From a checkpoint of a small transformer trained on Wikipedia: width 192.
MLP neurons of a small language model. Each row is named by its layer, matrix (up: input weights) and neuron, and shows model dimensions 0-191. Each number is 128 + 24 x the weight over its row's rms, rounded and kept within 0 to 255. Numbers have three digits each.
After each neuron's rows, "fires on" lists the tokens most often at its 100 highest values on Wikipedia text that the model never trained on.

L9.up352:160150062119155147097128161122135135129164098082119127143103107149074088122078149111114144153147127134141104137146129120132119102137152103128139116101148175109130152134109146115133125166141109112105081136094083134122119132066111170155116187108118113103098158103104170116165162137119156161105113141155103127126137143143093132094130135132120134103115118109103119102090087111173123111128149110164114146113143152120141095142141132080117165125133154144133129137128145135138138147117123064161102149173158158108140165104091129169097148124125102094098132120117149128167136121144116136
fires on: " an", "ed", " |", "-"

L11.up670:096096136144125122109097106126108161107131128169076116119131152126106124128154142151093136133125095110089159155135171122157154141145128117141131142113101160104129143081118130155132129111148099131130120130138128154108137131120130144154139109158118146121084072151104120138141148093153129197128101124117130107160179133167121113126116128102121120123131172122100138053157175120144148170165114060165113137087169118145124157112112115121163120116119105122137171123119151105132105180098119121140174144120190107136138125119117138167110108099134145138099090117111076139132121116129133161
fires on: "p", "ir", "ho", "op", "for"

L11.up660:103131101120140109121146102114098113112141092151097160149170130143111100163164111144053122095107118138099119154136138101143130118132124126141109155144113090121093139089090169103103146130141102122115122144150114159142157147111143139149109133162145131096089152142087152169157160135131097157121112112126117097147137134110145124125132150110119144097092132143132148108137134097064154117132182114093119119085153184094135142126089117101107109102098113097132182126157142122085128170121175136136113135123167094130176096145117122163159140140117117158115097133136118161107127146086115115
fires on: "w", "hi", "ow", "p", "ip", "ho"

L17.up657:136103105146110151130133112102149140117140122108106152118099112149144136119174152128115107153121097135132153156125125144116120151115164126111122093157081135086129126110088106126104168101143130144118114128128147143113112137128134121148097104163163191165137122113138132102137151131139101100136162114074088135115156145169117172105148142122115140136155136078097158148121127114111121123137145103137138134086116126118171153110090076099157106082111106150133170103126144125155085119104084064146083163194120108145157137092140130137155130109096187132140111157135148146153125121120160111
fires on: " and", " of", " O", " for", " to"

L4.up459:122150127144135106151147139076178127123132124100131120142121110101087182163125133133162169094139120208141128164143148153176119085139139126144109101141104126119115147107162132156133090116155139138141117132115137146116161161098128139157120157117115117119082095139109136125135124109100132164167123116128133138153139122152132175088118109120140084171132089139137129114138091132103119103098092109118140135119151128097102125142074166146142141102139190137133142116098111074130126216125101094129146152153107107139124148121147108106138143123115123103098138151099152164149117130136097115
fires on: "n", "r", "man", " children", "er"

L8.up256:142113136125116182079102157121140149104145127112123144140118127142114122146145186081103137125126136143157115115137119124137154122146184099144152142122140108113096155095148120127128146098115119103116112120094082115104139144123110149146119135126143106160130131112116147137123168147127140170112091153113125156150191133167085138086122132120113111054101158118133077141107135126107117142159090116164137095105135140125138151153148118147140106114147146143111125157099131129156086156117192114152166104105119111121154112114140147125082117156127187158120154149046126162106139139123116115
fires on: " |"

L8.up263:159134109110128090132165082124131118147164114190136168141170131104123137110137112123110130122101117108129163081135138121114093160119136123118148086126106148135111137115091172155107123124127139143115110113122132132129125118159122128093106135100143159106162182143103119090112155148125129156152141148122135142126114161146130117116167135116157127110123126117159144073110119156159109148161130082175089133134090099158108091112124115112144142106131140162151140066154137103068134138174097099130127183140100129124139121072104171158090150145119105130113158105144119181138122162123105140
fires on: "ing", " with", "With", "ook"

L4.up287:151128119132133138172111125126111119127158090147168118131150156100122144131128109151104149156162141138154168096147115118142128163181135116120110173108126108106132077134120104119167125110096128146105123138100058147104109094156115102129137133118099139114175134142151136110138163091102109130086093133122147141139167121155126103119119120092087117074094155112105112115066137079159150089145091137147152097101124139118112100159109131169136119129155146158095104155094113110171133157146139112123130166112135144145062146148110163118095146131131122165133134100111134157155138117125151132
fires on: " 0", " A", " Or", " An", " San"

L11.up735:113082104141135117085127123149134138140103134153139182120155098122125132122131170110143120118139112120133157098129126127126114128101142096151123121104085107118076137140112121118138111130122082104138127155081048114097157142076099113121098136139154118158139136113121188120125164141131158143142127098139111132127170115139105098071110120078159085096131123134172143115137147134104153132140142125118149098108101166102156149160144142143138141107140164152118135138116132148101115145106161103145170135121156060162129122099157163181090144143105160132162148134110126174113117144134110141
fires on: "\n", " |", "\""

L12.up561:159114107156140126126138169079183142148164082138117132166151151129131149138134156152125152114136122143126132103175136109084114113136121102122064101143146168141087151138121126132180120101141083119141143118124109120075106118053109134173121134091117104103134119148142175163142140130127121134155136149173102133108123141125079163170114139147113152096122149117142139102090142119144104135152153096101150113124169167139147144156159128137111131131143154154158125149101133127145133125126133108173107125117086091122110181102095134145142125122112133081117135128075107135125142132114093128
fires on: " were", " was", " an", "d", " been"

L16.up357:156102155139131119138153107127115136154129099126098173123169139129194162119166088109122142151124100112137172129099110146119140093155131158133139121110092138111117129132179125077141137122146179170165130111118100164165149130135126153159116154109100103140110141157130161106146128102128112124119095121105096138109145155163133097108113148119097109135140103101138162068149116118133072132083122156137120127146114142128147138121097120105142131081147115124141082099169113089144128148105101104154129145144161138126120130094118183110105148120087119132131164166100116164175168121106111130
fires on: " me", " \"", " make", "te", " I"

L16.up78:145102108128165130146139111141128127129098090158129146172149120129124156114132125135082148135170085113118158103132113138132119154181126118130148127127121115106139134090140167131133129113122124128114082086092122109096119133085072114116110110109139125141138149146147143097164150094132093177141137148142111148151145171136155131106126175145122108095141162099117117130175119095154158173128200074145161178111101118136122131081123122151126108102123142155160150153138133121103133136148119056148105166155113128152102138086123116117133142141122111149149147171118121130172087137147119120
fires on: " U", " to", "With", " with", "U", " &"

L17.up327:164137144133158156129138123147161108154157125140106133108127122146117149117132160118109144139117161159105145217157160111091094160147111116134134155142140107085116118129117139123097129136133140135145144122151123138148125160146114079143126141097055149157100102139121127109151140126167172129184123150156114084122150132106098127114149119109110157133116138138102132075071112174089107145137124119157113085135145133117150091163121130132145130072095139158123109108073164120125136145153110153149087103124153125110117134145103149115149110124157114108126147085167132155114133101127113080
fires on: "in", "on", "it", "ad", "ur", "un"

L11.up455:145099076137158151163146096122157135130145148115122134119126117124114163139142104070114173118135131125118133167137138114141131113158123165121133092175107136111156159134142130142117147109074119109141143127141146160112124187111097106095114155114112089140118111139144147127142115141123067127131114153102118137140189147143158117095135131111107170127131145107107115138091170124120135138127159117154152100087146125103150063117107118149193133122098112129092154118129122130139100120119083095137080159188124116137095108123138148146121152139099117133143163150082137147190148137160131110
fires on: " and", ",", " to", " "

L9.up14:157095122121182117141142117115132140168151134100124122116130125139117154123166173114111126119117149138102140129158155133117133104145186156187101146133142130097077137091138130178136153100156123101151139075112119165128142181113147141148120137115092087093138130152120136100138094148158155123107114125103102071153169149128149129088140162116139158160104153144122150126135143135110124136114113145112106101140101136106117136167059129092131147108094126205159164086115154103145125127139126124140150126111129119125111134124146136152128154118116136075097134107099130142098131127091091098
fires on: "it", "ol", "an", "in", "ru", "re"

L13.up570:128158078157102139121161161068097151112168111097118115142126184144107101142144146124153163096136081127160128103146156073119108155147102109121112102116117108089126133139177089125134138167117123146163162119147134128148097124075089104115106127125140102162160085144126127103100109123149156140125085134107097163120125152123098139122135150101107158106140150099185117107117124120154119127128158085096168111147116126127132133163124185135114145144152101119106162146107152151122122143164112145208124128123117114133131140123112108124139174112128106102140131140109117131127124117085117132
fires on: "S", " been", "s", " were", "ers", " S"

L14.up750:174123107116145130128118112147121136131157131105124150176136134089171133137126142138097143142168068132104129087147123111111095140169163104159137152129156107119093147115125131125121166150151107098125124119124084129133159096072102148130123165134115124116185147126120170102118178157107163168108135121101157104147145151120065133147144130139152138159084131139111130134120136086188098145118127111138067148143133126120145085110176131125121126130115156140154120115125160165119118138142106075125098131146117117062116106107152128091110162146097147119107146128139139145102107119154134104
fires on: "ra", "-", " An", " an", " Ra", " N"

L4.up253:167101125105135160138136118093145119114104149128119162116163138088109134136134125147119131138124105135116085078148155120130133117255115130131165098105123093082114151114120117104152143118099194123125112086122089132113101117131123135125122154131126148116158102120097131153125130150138073069120109137141127145125165147146138126129138101127143145118113164097118118140091107127142137156145059123127114108117109150146096111209104116143112138109135139162106099118150141113147107135128100095136142158123128110097114144082126120150131155095129144139108120119145162137163145126122111114
fires on: " An", " Nor", " United", " Tra", " San", " Or"

L13.up174:149115106160138137127100139108098142182118107126118163157134071119088189111095164120087180139118091133133167140152180137112122115129120163132156107149101130097132161153172106143113142142110117092134111151114106128102117137095133154123144161146117123125096154129137142115160155148137126172177101110169121162132142125136135144080138125134130150105118157118150135131102124103107119099119147112115151124128122156139116140121160117073140157126123102122101170090073183131129099148081114064158128135166124093112090126124135113162105114139105107117122112129108116122142134114155168131
fires on: " on", " and", "s", "es", "ly"

L8.up27:110117160133130114095198133129086150112142169122138126098159168144138156089159160097120083116140114118120125108118164121111141139122143144129148121151103071118126170124134092119119135104122129090113141118110097136099132111126117119108083099092131117171131130101108149098117180120105162161083118107101142150123209131156100152119147134130120139116136143156149134169084144140088145136121098107160120152106109140096148130113163110159150099142135133154142108139140133137118122152136195155117130151121123134150145132102144180138132127159108164136121187153114125163152133169126093136
fires on: " |", " ", "%", " —"

L11.up504:126145094187138125125140113141146176130110133134140141141185102158112116068155118109103102116097182137115181152134161119115112150166112109168174131146095124098119135167136109094128127113145142133141108098154168109146137170134096110135118117124087130153100089137081104107143208164117154148149109109162130132130154164111111092090131140103110109106118120145119135109083146158157112114161136105146126102145122118096149112120130102135117123120130122120151133140153125132147151116161153144153077122139111147105168130088099141115134126115125095084107148144113120127126158180136139099
fires on: "in", "it", "gin", "ter", "tern", " addition"

L8.up418:150119169126150100130158082103066106109117162120145137141141083130163127112104113128109187100110094183148130103139129126138108124162142123126142115141139120125126136120113120118128191117113151162161124170137093145084131133128072161136121120112123142121124140135089126159165164132143158121138114139148132153111168122108158131122092162147143126092155125112130126085096087130127115133115154141083165126134150155114144173145146083113138141119107158123138154122099166134117107159129130135167106158163121108159075129084088134163124125153083099120114104088097113109121124139145094150
fires on: "s", "es", "x", "us"

L9.up288:103134148172150105118099099100125138102113138177118135155113125106102150140135192119138163168102110130093150184108132149122134106094136138145141095204107120119130121115107105143125121084112128129125121137122113178084166166114138105151113159154130114168138133148148151122145108118132144151162139136142103131130158159126138116117147142127154105125099119105140151124064086119116194112116150112114128100135123104149118119195125153151152119088145162128149131104118131139124123123148117119158125160148117128104148139106134093114145169150079125126064112129084089160116109130114112157
fires on: "n", "s", "r", "t", "or", "ant"

L13.up747:125148103120166187107118181103125150144146102134125139182144132152107138097134139134111116159104108140090187127161133138123065139153142091149165119111155115104080141127115152137164101147140079126079143125129127132128119112094111105120109110114081125139113145139141134132126185123114152146118075092114090099141139158153135127131153186104119116142102094109114094117090193146154116132127142108117103144136115135113159123126103108092107109130132148131138113128148103150153170159150117078157129153117077113121150155117146117130089129133164125112090133140134109139145134130163150110
fires on: "s"

L14.up595:091150081154127163123113153087108143146184113169120141166150091140090124103114128117131123114125094137110179119177154156131101105151149168128153151156131113117126135138122084155126104107132094137145111126117132156106127147111111064132129124121125110142122164122136116148125136109146152183143105119126098130148134173176107136117148175130123124092105134113124112099159137129173074146126142135141081133151158132125165127130119135083063120132167146123152145106141122109115163116122114095125102097153086137142157123105131090146129116142098125131094168111073093158159140140114134118
fires on: "s", " S", "S"

L9.up304:116109098112123154129101114088102134127117142085134153130178107127142150156156141134150145117130134137116173109135122123127106140123122138129103139098114144140121152102145130134152139152141132135132139140153096116153139136107119123112117094095122116145125128140095161105146165109146139135121116129100087136136164186160138090098163186137110146141126148135177111111171180109133069099124149154136081126097096111104138084116093103116185125126132116143126108104148135132108097150163094072119118106177150140111097132151112176112063154150085120111145143153108099129130180145158150111
fires on: " Me", " me", " out", " in", " on", "te"

L14.up423:144124180119116118102161090116133098079137149165134121127125124109123114112100137098123153136116127155099128125120153121066148145121135109115123091121145176093132134114184067146144129133114128106107128119092109125131105087153099142128123151108111113133132115125140155079182102148098124096196141119118110134160146139147138135117118126086126190137144120090198165123142111112102115117126162138149156118099134144117117151115118106126127120105098099124116170133090131124110103128152140124150135132116123112183104202162108148147160114149143110099129090135129134139154109178125099137
fires on: "a", "ville", "co", "ie", "ide"

L7.up610:139160102142181131113158080084132128151114154143121095176144104120144150135150094131139151110139129143136152137119122121114120121160131107136113111094117118102114133124124139116132122128101078119127128133138121157114075188116136088121103139121116073155128076120136161122127153092144136172138101098104102141130150165132161142084175116107091145107113080102146115150111149150146123167113105109095148139110141133120108135129147121139130139129126181115108121151115095092131157157115141075131138145182103107086129125116150104173207108132133113137129133147143148132144170164113093102
fires on: "n", "t", "er", "N", "E", "s"